MLP neurons of a small language model. Each row is named by its layer, matrix (up: input weights) and neuron, and shows model dimensions 64-191. Each number is 200 + 30 x the weight over its row's rms, rounded and kept within 0 to 999.
After each neuron's rows, "fires on" lists the tokens most often at its 100 highest values on Wikipedia text that the model never trained on.

L7.up955,134,213,143,198,212,186,171,132,185,151,176,276,193,216,173,192,188,212,167,188,232,183,160,192,237,183,248,192,254,202,214,152,177,204,221,224,198,162,229,192,210,186,262,269,205,191,197,156,185,204,203,179,266,218,192,149,217,273,217,219,246,186,224,186,180,241,190,170,207,146,271,215,202,183,175,259,161,190,199,187,172,198,186,179,192,162,232,211,180,222,159,214,215,237,227,221,205,182,215,190,240,196,189,178,230,235,229,229,244,202,229,227,192,174,212,203,156,234,197,190,202,193,200,151,182,188,185,173
fires on: "C", "c", " c", "sc", "t", "inc"

L6.up144,193,214,256,233,155,192,225,164,220,185,189,194,167,230,204,208,215,267,211,247,186,219,198,220,234,208,187,183,139,251,195,196,181,197,192,162,144,249,196,216,229,166,216,171,273,200,211,116,165,163,226,141,185,199,198,190,198,227,194,226,217,151,192,196,197,192,155,200,219,228,214,187,168,158,171,178,243,249,182,211,229,170,205,236,225,205,234,229,157,196,259,143,192,241,194,193,211,203,200,195,206,263,217,188,229,226,201,193,164,213,219,203,229,200,133,221,201,174,220,213,230,217,206,223,222,190,165,204
fires on: " |\n", ":"

L7.up117,150,181,240,262,187,207,189,259,162,211,171,220,190,199,201,171,207,223,195,191,179,212,226,219,193,223,219,189,200,246,197,129,137,222,190,217,188,150,192,161,174,173,211,171,188,236,218,201,189,194,207,197,148,179,179,171,215,209,188,180,224,167,217,209,197,150,262,182,158,236,170,173,163,182,238,211,230,206,231,288,172,214,180,233,174,175,179,218,274,215,257,169,174,184,230,266,182,181,232,191,174,173,223,234,212,192,203,149,225,233,225,175,213,218,173,147,179,195,198,203,166,141,186,198,175,178,174,187
fires on: " N", " D", " R", " L", " M", "u"

L5.up881,188,219,193,204,193,192,204,150,193,145,317,223,188,195,212,176,211,170,222,151,168,178,243,212,193,218,185,249,180,258,188,202,225,195,125,194,180,182,197,217,162,223,215,244,190,225,108,225,224,217,194,168,151,198,195,171,227,164,178,230,216,190,209,233,198,217,246,214,210,143,214,198,182,217,213,187,247,243,223,189,159,219,233,210,187,252,185,213,202,211,188,223,240,214,206,197,194,178,201,226,238,120,179,201,194,247,231,168,178,164,188,223,162,194,192,205,183,222,165,206,192,215,216,214,174,261,185,176
fires on: ",", "-", " it", ".", "ad"

L4.up841,202,208,185,177,206,244,202,190,274,227,190,222,200,226,178,210,248,175,221,191,159,167,200,137,222,169,241,206,200,196,170,251,112,219,227,247,187,179,309,168,190,148,227,196,210,168,137,179,209,201,241,216,215,190,175,164,219,236,196,158,258,160,207,173,223,238,208,194,220,205,193,191,183,172,248,227,167,235,194,166,211,186,171,140,251,228,224,197,176,197,228,213,189,207,208,155,214,209,200,236,193,171,192,177,155,243,250,208,238,247,168,167,209,177,256,165,240,158,221,213,206,226,169,215,196,202,202,210
fires on: ".", ".\n\n", ".\"\n\n", "\".\n\n"

L7.up478,208,192,199,174,172,172,184,208,216,165,230,214,223,187,219,244,157,208,227,184,221,191,148,219,241,176,252,209,211,239,127,192,166,247,250,213,171,188,283,175,192,223,220,195,218,175,247,164,206,231,224,212,252,181,227,248,189,190,117,186,211,156,139,170,188,231,238,194,135,173,189,159,181,177,196,209,162,181,210,208,195,233,229,228,209,200,189,201,233,192,189,196,206,193,224,196,195,161,183,162,185,206,182,181,147,166,198,183,208,220,181,224,188,211,198,171,196,213,199,254,229,217,194,213,242,213,200,212
fires on: " a", "S", "'s", " s"

L6.up811,163,184,200,211,204,214,208,200,175,255,198,216,212,182,211,208,234,275,201,173,201,205,215,245,191,184,168,263,234,199,168,210,201,198,164,237,216,156,244,241,220,211,180,196,195,214,173,145,216,216,173,224,173,200,204,157,181,184,207,236,216,183,176,221,240,167,187,207,177,171,206,236,219,180,257,199,152,181,169,222,236,248,201,224,180,179,192,183,158,180,160,211,195,195,162,176,177,163,171,247,257,129,202,233,219,159,250,164,176,229,231,187,233,206,204,204,173,150,168,233,212,182,211,196,215,198,159,174
fires on: " of", " |", " from", " by"

L6.up533,157,197,253,172,198,183,184,152,178,195,218,187,203,198,208,193,150,218,219,145,219,219,171,152,162,223,192,237,166,223,181,230,225,220,188,202,197,169,243,184,145,186,248,183,206,190,235,123,215,196,252,184,155,192,207,225,191,201,161,202,143,128,177,179,216,223,222,190,198,225,215,266,202,176,200,200,201,263,210,185,231,143,241,191,231,186,277,211,187,168,209,197,196,197,230,232,196,242,176,216,249,238,170,230,201,230,221,158,159,259,181,147,188,217,224,187,222,220,176,183,209,204,191,182,226,171,194,244
fires on: " |", "ist", "er", " manager", " writer"

L4.up882,196,234,239,187,256,202,182,176,251,175,167,167,198,204,174,229,200,177,179,233,208,215,228,137,226,213,159,172,207,223,264,240,204,199,197,228,209,184,229,208,118,224,224,210,258,175,206,257,216,205,185,219,237,188,221,152,186,190,222,164,247,142,250,198,219,215,220,185,216,253,142,153,168,188,221,234,215,216,161,200,200,230,156,214,162,190,190,239,211,230,198,142,174,193,167,254,214,206,152,162,221,185,208,191,136,191,181,199,211,205,239,142,195,195,211,195,222,140,188,230,167,190,216,199,196,163,189,215
fires on: " |\n\n", ".\n\n", "\n\n", ")\n\n", "\".\n\n", ".\"\n\n"

L7.up594,203,193,226,187,246,153,155,200,198,205,179,207,193,209,270,222,185,207,212,174,187,192,176,228,258,263,232,223,197,224,196,147,169,213,182,226,212,203,172,178,176,202,181,217,212,181,211,216,185,214,107,125,219,229,188,180,230,227,213,153,214,168,169,191,188,213,213,191,280,188,189,221,204,144,193,192,235,138,202,212,195,205,197,204,172,199,196,204,202,214,226,243,152,234,211,191,242,170,230,114,235,164,190,192,197,199,208,176,273,154,213,177,185,189,232,218,155,224,178,242,190,237,252,206,249,158,220,194
fires on: " in", " In", "ac", " Car", "C", "c"

L4.up197,226,150,189,231,151,207,221,198,170,166,181,198,158,220,168,210,202,205,137,140,240,191,204,212,202,228,209,162,280,220,199,219,204,185,214,209,190,222,171,215,189,189,269,190,204,187,228,185,195,177,188,197,169,206,213,234,183,228,161,217,211,201,213,243,225,223,170,207,240,220,233,154,141,191,197,181,175,211,222,197,190,156,204,173,213,212,298,253,147,220,214,180,206,158,248,189,187,240,212,191,216,160,211,164,219,148,169,206,264,230,182,198,226,178,177,189,212,163,160,210,174,211,174,197,217,217,195,180
fires on: "b", " ", "t", "h", " |", "l"

L5.up492,183,222,191,228,187,185,208,149,208,170,132,198,182,158,153,243,166,226,231,197,197,193,222,191,201,235,137,273,226,298,188,214,210,179,177,210,169,191,161,259,247,170,167,185,244,190,239,194,247,190,184,220,171,206,174,222,222,224,170,191,206,192,190,234,276,178,170,195,212,171,200,236,179,165,265,219,200,228,143,223,249,148,242,201,207,206,235,176,218,166,199,193,189,173,210,220,218,223,206,223,200,236,241,243,198,243,250,207,222,199,183,202,208,192,184,182,212,184,214,209,159,217,185,252,183,189,161,232
fires on: "\n", ")\n", " |\n", "'\n"

L7.up503,137,207,222,175,217,158,208,194,210,194,250,201,159,181,172,154,204,213,175,220,194,231,229,184,180,211,196,217,183,204,223,252,210,227,188,177,179,206,232,255,184,172,230,184,247,208,166,159,211,204,209,185,239,189,216,157,162,268,263,236,198,199,176,156,218,244,236,204,181,246,236,255,201,176,181,186,214,212,135,169,233,179,147,215,161,213,250,190,211,177,184,198,242,254,183,156,192,203,178,228,220,166,172,240,204,153,213,171,170,217,215,248,166,169,173,212,238,214,141,206,286,203,232,200,220,138,141,175
fires on: " |", " politician"

L4.up521,226,235,232,177,188,156,182,244,169,276,178,167,229,237,140,228,201,182,137,138,249,167,185,171,178,216,202,158,178,186,231,250,190,205,136,186,184,131,230,209,209,242,228,169,195,181,220,201,188,197,178,217,241,249,203,229,214,238,168,191,143,157,170,181,212,179,179,210,204,235,258,199,174,223,192,208,220,182,156,199,172,194,243,219,238,216,226,219,202,194,186,231,233,235,195,183,189,189,197,180,206,238,204,283,230,222,188,165,117,200,148,156,224,165,221,224,204,162,206,185,203,201,251,196,215,225,201,187
fires on: " of", "\n", " first", " /", " ("

L6.up145,233,187,238,225,177,200,218,202,144,175,204,164,185,181,222,231,154,259,210,246,220,170,230,189,167,170,230,170,184,160,198,213,214,232,200,165,173,161,168,211,223,169,206,217,129,194,210,166,179,228,210,199,152,206,191,198,182,240,198,230,223,237,242,153,174,237,181,215,154,213,178,192,134,207,192,208,258,238,211,171,169,202,185,139,270,211,218,212,139,119,226,232,176,219,183,210,235,203,212,230,216,244,229,177,208,139,225,214,212,232,168,230,226,246,165,192,200,210,211,188,219,186,192,235,186,176,195,202
fires on: " |\n", " |", " positions"

L4.up480,168,164,189,223,232,234,153,196,197,206,188,211,243,220,167,227,245,199,164,259,252,237,209,164,233,205,225,173,174,192,190,253,181,185,234,218,180,201,218,228,183,220,220,203,194,259,227,213,189,202,192,212,225,201,168,160,200,205,209,164,196,172,159,170,191,275,222,204,240,218,153,181,215,239,250,192,182,192,228,173,175,193,198,213,180,152,212,198,223,229,221,198,141,214,200,149,204,225,144,208,207,160,201,193,149,223,249,142,190,206,188,220,195,188,179,176,291,221,161,238,188,165,179,203,236,208,200,181
fires on: ".", ".\n\n", ".\"\n\n", "|", "\".\n\n"

L4.up575,251,232,223,189,229,160,228,160,138,176,246,165,203,260,214,209,251,118,223,189,245,202,245,189,204,200,208,178,178,205,197,219,220,243,209,178,213,210,153,240,196,186,202,187,219,193,197,192,197,211,217,215,177,202,206,199,166,182,203,236,170,225,183,258,174,171,196,194,205,200,184,156,147,153,210,225,265,215,218,188,191,197,184,215,227,213,249,208,110,200,206,225,190,197,240,226,211,225,214,200,207,192,201,178,187,206,221,265,127,197,159,253,206,174,247,164,219,207,157,257,197,214,163,203,211,171,201,165
fires on: " |", " it", " ", "t", ";"

L4.up799,239,206,260,200,165,228,214,174,156,185,240,172,208,213,264,211,177,208,197,251,232,195,189,212,200,144,189,208,210,206,207,244,182,253,185,209,250,168,163,211,189,155,126,248,183,219,170,153,215,240,179,188,210,220,187,189,165,168,189,192,197,205,208,139,218,176,193,225,156,235,217,180,245,224,172,236,200,236,235,204,214,114,226,177,202,240,205,238,176,217,220,187,175,198,168,172,177,244,221,160,211,182,199,181,152,163,223,162,165,186,212,199,178,200,185,187,212,253,201,212,199,183,202,198,226,240,208,244
fires on: " ", " |", "ux", ";"

L6.up334,232,240,207,205,226,210,193,256,140,205,192,192,198,227,151,264,218,241,218,231,218,204,223,124,199,183,204,173,213,218,211,189,161,211,202,197,221,171,197,177,189,237,263,198,229,168,223,154,217,190,195,204,210,174,231,193,191,223,229,247,144,178,219,217,230,217,217,196,272,216,204,151,172,194,209,183,188,216,198,178,180,200,185,227,198,212,186,210,173,167,165,159,195,169,222,286,164,225,201,201,212,226,143,219,195,217,236,186,192,203,160,176,209,212,174,205,168,228,220,159,221,210,156,221,224,141,116,248
fires on: " |\n\n", ".\n\n", ",", "\n", ".\"\n\n", "\".\n\n"

L5.up571,259,192,195,229,246,216,164,153,236,150,142,191,210,143,206,199,189,212,204,176,237,239,194,203,175,188,178,205,172,225,206,231,172,184,209,179,215,181,172,203,171,201,211,211,223,129,187,163,179,246,210,232,229,149,161,264,202,164,171,207,193,203,161,263,208,174,204,204,170,181,205,169,199,165,258,223,221,182,165,233,294,165,209,227,183,187,226,233,201,225,213,149,173,192,148,198,194,132,197,212,206,176,216,191,145,221,251,203,179,230,193,241,228,197,200,205,212,191,196,173,178,216,252,243,186,201,208,249
fires on: "\n", ")\n", " following", " In"

L4.up252,153,218,215,211,212,189,243,214,227,178,211,201,211,188,174,194,156,153,204,173,213,238,199,234,243,144,230,210,190,235,215,226,201,214,272,198,154,225,206,229,196,149,225,181,241,163,209,169,157,210,237,177,170,183,197,185,165,223,224,145,135,173,180,206,216,196,233,207,191,217,177,209,206,254,182,218,152,224,198,189,241,217,195,186,168,205,156,225,224,197,188,186,227,171,186,217,251,239,159,203,202,250,176,192,205,214,186,172,217,221,240,233,177,136,152,203,137,146,222,156,221,177,238,210,202,142,183,206
fires on: " ", ".", ",", " that", "er", " |"

L4.up321,162,201,235,216,205,157,145,210,192,254,153,200,191,210,184,165,153,238,123,147,186,204,195,184,239,245,215,201,207,198,249,230,298,146,166,208,217,189,227,227,206,156,222,184,232,195,197,133,214,215,169,220,213,210,170,202,201,183,177,207,188,214,180,217,213,255,218,196,192,245,226,199,169,225,178,239,184,219,186,177,241,201,138,198,203,173,180,174,213,177,198,189,199,170,240,172,231,223,181,175,215,191,172,256,179,208,186,190,216,196,196,179,218,240,201,201,195,227,212,161,218,207,227,164,162,255,210,141
fires on: " (", " of", ",", " from"